Weights of a small transformer language model: a variant of Adam for these matrices, 318M tokens.
MLP neurons of a small language model. Each row is named by its layer, matrix (gate and up: input weights) and neuron, and shows model dimensions 96-287. Each number is 128 + 32 x the weight over its row's rms, rounded and kept within 0 to 255. Numbers have three digits each. A neuron's up and down rows have the sign that makes its largest values positive.
After each neuron's rows, "fires in" lists the words (lower case) most often at its 100 highest values on Wikipedia text that the model never trained on.

L3.gate819:129072163122203162101100151162148187118182088158076132087104135174172091148075145100112145084192095170113153177171070072106162167158174118074121149096115116104181129104178180090131109140125099064111087148100098159127155099135168118109139134118171057171144131156123127152150079080073069097103082099119173142105155153138104155189130121173143092082162137158090094106165166154144117128116175141112115117138112099138091119138149122102149183112076136081147172176106105099145088151156182140110095157105120140143106167116090174140084054170153187136122144156112119109108074139097121085
L3.up819:121107146066215092084120145126187128114183081158155161059090110151128144121109133150118142094145112175092146077198110090123193144099159131090112195084098143110131099084164171032096124100109103112137128132096143160202137121099141084141167089165136081154130157137129133144100110116078112116113064116097164149100133108143122120180150135183126149090130112126108073115166194156129147142085172151129178120160090110149114170176177127104130125118130170083122157143167104124123067166136136197116103129119110174143101113134118147157066090167132161156097110159160146134107090112118086125
fires in: "number", "population", "climate", "size", "length", "stiffness"

L3.gate367:158137031163168106182149166160184074125144120155125098127106157071074152126119083093091105099188174149077148099134113109087075103103103127202142119108141136137144099165131124086141131122167124162107137135080085157181134108139146151088169137065121178128147123122199109092142157131140178098109118139122114155143209106151138079125147146143129133092194135144085173097128090166167092146115147120154118142128097132190154189122116111104158135147149078118115079085161153104146164109149125140123112149135075136136094106124172136122118115091087185091221127118152103103161085187160176102
L3.up367:073100152128155161120121139110137117101117109124134172117113156128125157107071199147113141129179135113181143152167182223150165169134059172106122174132136177175157114126153166199127129163148073134142131178114178123093149143140086088146111145134084142099130139140101126103103187100102091122127129187128091153115117117106051118197097108119111170149100117182129116158143100133129126144099098097132126123095169106110170088107144074170125135133087195146162066191128135116153166134160131119140148155118127126154116136135089075146084174074172127076143106188062189056115206063189080182
fires in: "there", "final", "later", "after", "before"

L3.gate139:095208105186087094146129096094087075156133210113151121129121076095080093120123051140124145123175151165148089134131151128083129162180100097153090123099146123146112159102129127190154096134133144136117105125189103123120082091153182083112114121109144145121199111132117120142099130096083122145156150130154087054089105119169183074157118120116053113126085183121104147161098108079115140091086202121113059104114213147137115106091150114157111127106139097098125183097082155124171101210104162131140167078127138127087171162134150123148130088105197108082132133143147126112130100089117110115
L3.up139:130171109123059078127131123080073088136138170107181096112175130085116070056105102137160167153179159118152072141092100109102091119120103105196099118111123115141094179113136134207185088145138149095100101141153095121113093150160193105150140094123150147134187098151138115161077121106086125137130168135108106132130110140129119075172137096107073140137059195126184173150036136109126165127099165160179097144111159116108103097128100127149139131129130069126130182136056173095097106170145171174117145111126136106128159099173148102154122112114123103123162141120127109142146063146092114106
fires in: "science", "labour", "music", "education", "information", "services"

L3.gate129:112132164084129142123196131169092161055118090173131090061091101101124094150135127070132151107117137084137155134139124123151098175091171132159092132188104145124134098101155146055158129140167145185115079077142151189149112133203146146145120080159056109071141111129139142141095106086188119167130159184133178163150110168153168125116148123147130104130133168127111088125128130144091152098154125124101125182107117055117118186111150146097109152191126148116100134159134148156102039169162132120188150160114092122111131158123171125113109130088149179152146079092158142151127128137147125110
L3.up129:153130170119108153088185125178127172073173135125162108148130165134109127132135201127111136093173131144117185207168147154149080185149137131117174101125067151196139133137198120104179198119172117153099147142123138137130144144174113139177104124167136102123159146095160102120107160082103141147108178147145131157149119121167114148155166141151118089111147114100058127170158111110058121122110077087130085179108195150157082186129109095150090145147073150105180109103136190157116156097068118119145113139160088122095140163138124134123047124109158098096197090142128222081112138086125075148
fires in: "did", "began", "does", "beginning", "do", "continued"

L7.gate631:065126156119241152159173109142227147079116110129114131109100161120093103134147144107148083132039127112142137142144114097089117208117125142091182127078189093145120134172156130116133111126157121121138101135075168147182115077148107190127149204110096161101132140122123115081101108096092108152102158052097139123091169117165137154188167142088066133115141135148154112120145117154112109124078098136129178112147093123073161174136047121134127154114155118188090120127098144073170133133089134123110156160145147133101174120132161068118182171120127129070191165167125132171123114138134107123
L7.up631:120145107126141136141136096123182142160122169119150080137100117165131155190099150164157131096162128080117161123148177068135228133116130110113118127166172129184126043112163151202163082127118122158128167153099127160126136134154117114133129115167106136108133128122137176121147080143148133080134178104144122094167212069105169047148183078162141110133120150179135144128142161144132135111135081084150200084085107131107109121142099074115131101164139130115153192136140146208105154137090080153098147156117153104165104137193106098100097118074141106165130188124162189103146153164105174118
fires in: "to", "there", "it", "of", "final"

L6.gate342:088157182133087117174132179094164101147112107157148083133129171090116110148130134133090118101097135149110129127177112042114111150162103141127070186080074092167089071169121176110082099087117102168162093154134160157163161104100182122115103133094181126065108052072152177082125149161162149159183098134136156151155176194087140131170162135093103125162136124211123140096115130137141106138111142158130114114201152172173172175082160110121139128194146151166116084149132152129164127127129126083193108147112077141107179138116133160106116149143100133164148126158047148148138192137174106127
L6.up342:085096120135166126156167155148091097178130125108117158116173104140151110131195199140110062143152133069173096095102166125125154138114107169196168102116103147091135143129142080126153057157163144122124097110164139158136105143129139167110160179186112096144089119140126061118083125103122108110165116058132123138125114110176125109100147126128113045193131094133122078123200108132083149099095059093160148101135159130108082041087138058132110150173166180097104142075093162105128176149117128136140107144133122089177094161087082145162066096111128151095121107126129136107169145109127141140
fires in: "this", "these", "which", "1970s"

L3.gate414:103139124099148118123129106105137116146133115137087084161130098101189055130120128091206111180101105135100109179120152104085122129173180122188131167139121136095117223088116117177130101144129076106163172176125109136130110115155124061140091088159153136126122130107159124080105071170160151125094116151069129143144102188144110126168112106163148111071097092163187124098097155142104166122128148129181129063166164135120180070199148105089153110150121114114157148165140143173071152126137090176157178101124112164084144055135140146100109132086135156139136098117125073131075189121140071168
L3.up414:134091165172126144138110098127071162110084121092114168149144090186150153166122165160151132128105129105106087148102179138107152153097114118070113132139133167115118140139144127157110098057115120130169170114118100106125162131140069101140133086148106149156150068170101159084199094102115085158074132152125117118174151149104111171147061075152099115104141133153148123118136137115116081110094135104121127090167146187158168083131144078116144093122173094131141130155157234165142144120117142126117149112150127161136098116120117156182083107115190128171143122083079137192126158145149146182
fires in: "research", "study", "raf", "studies", "die", "testing"

L7.gate608:129129149113102105120146117172117082147123164186133162146096142117174120130144141132121121140094083100102115127111131195087095160086142157128133137150164122155125121189112083126120114151097130100086105119134169129120153103130137109170118106065059173149141130077177163086199168146099139130167105134139081124088117122068134220199117173112127139109147084048159141146150123185122083143119085145118187177113123162186066141100136158108154178099057118086139147067108087100117090190160042103105163105143153144122114150115154078137137124148147079118153179182131189164124062166135184122
L7.up608:147137113162108122170111150134111131108093146121152145082112106097130136169123158075148087153120168135106094134098177124144193138051149135147183135108111131140177143160048146180088090134151131116159138102127115121084114131104163106137065058089137150129074155100151175099196146151065155155135124111120149158074121108146143134119136119108128133175079124062093115129137059087065061119103103142176172169117170173177165146121165149174161101116133171120138199149010178101084141168128119198177076130142089133146067098131173128191148101151113074145136117154105081116112104162148143148
fires in: "that", "this", "one", "same", "to"

L3.gate336:053215085140116130148155163118132039150140087142177151129214060142116144137177073190097112130148133120070141166105146106100121150148111066115144146127123176156089145142129100087145155143171109125101110114122080081206128102200185110080127079134122158126136176123149112100138128143136134151137147084115107092147102089098136171100113142120094142130173094067137187123106157146101174113115161141154151093140118164133100189114168106182095122141106099109140163155107103190151123135137121171171129073151099171078164126071106089130103116217163174115144127130087130061120169156089158079
L3.up336:156110091096119124130152203111190135106140147127121122129155118098110145121175093096170104107155140104128097112113111128139180169118077111120116189178115106121098124123104151139151110121087134144138114067122090169148146127168182156113167098118113144106144149111189068191074152149165161148107072116079081123153144102119163137136101188120083125124116137148153137085093113105115152052102110196127115149176114147139158139066174151063111053121095139137117037133107104115144098161135071137138109155203103082152140103118149106090147140144088145123143130121169085168125142208155129104
fires in: "won", "left", "married", "lost", "leading", "winning"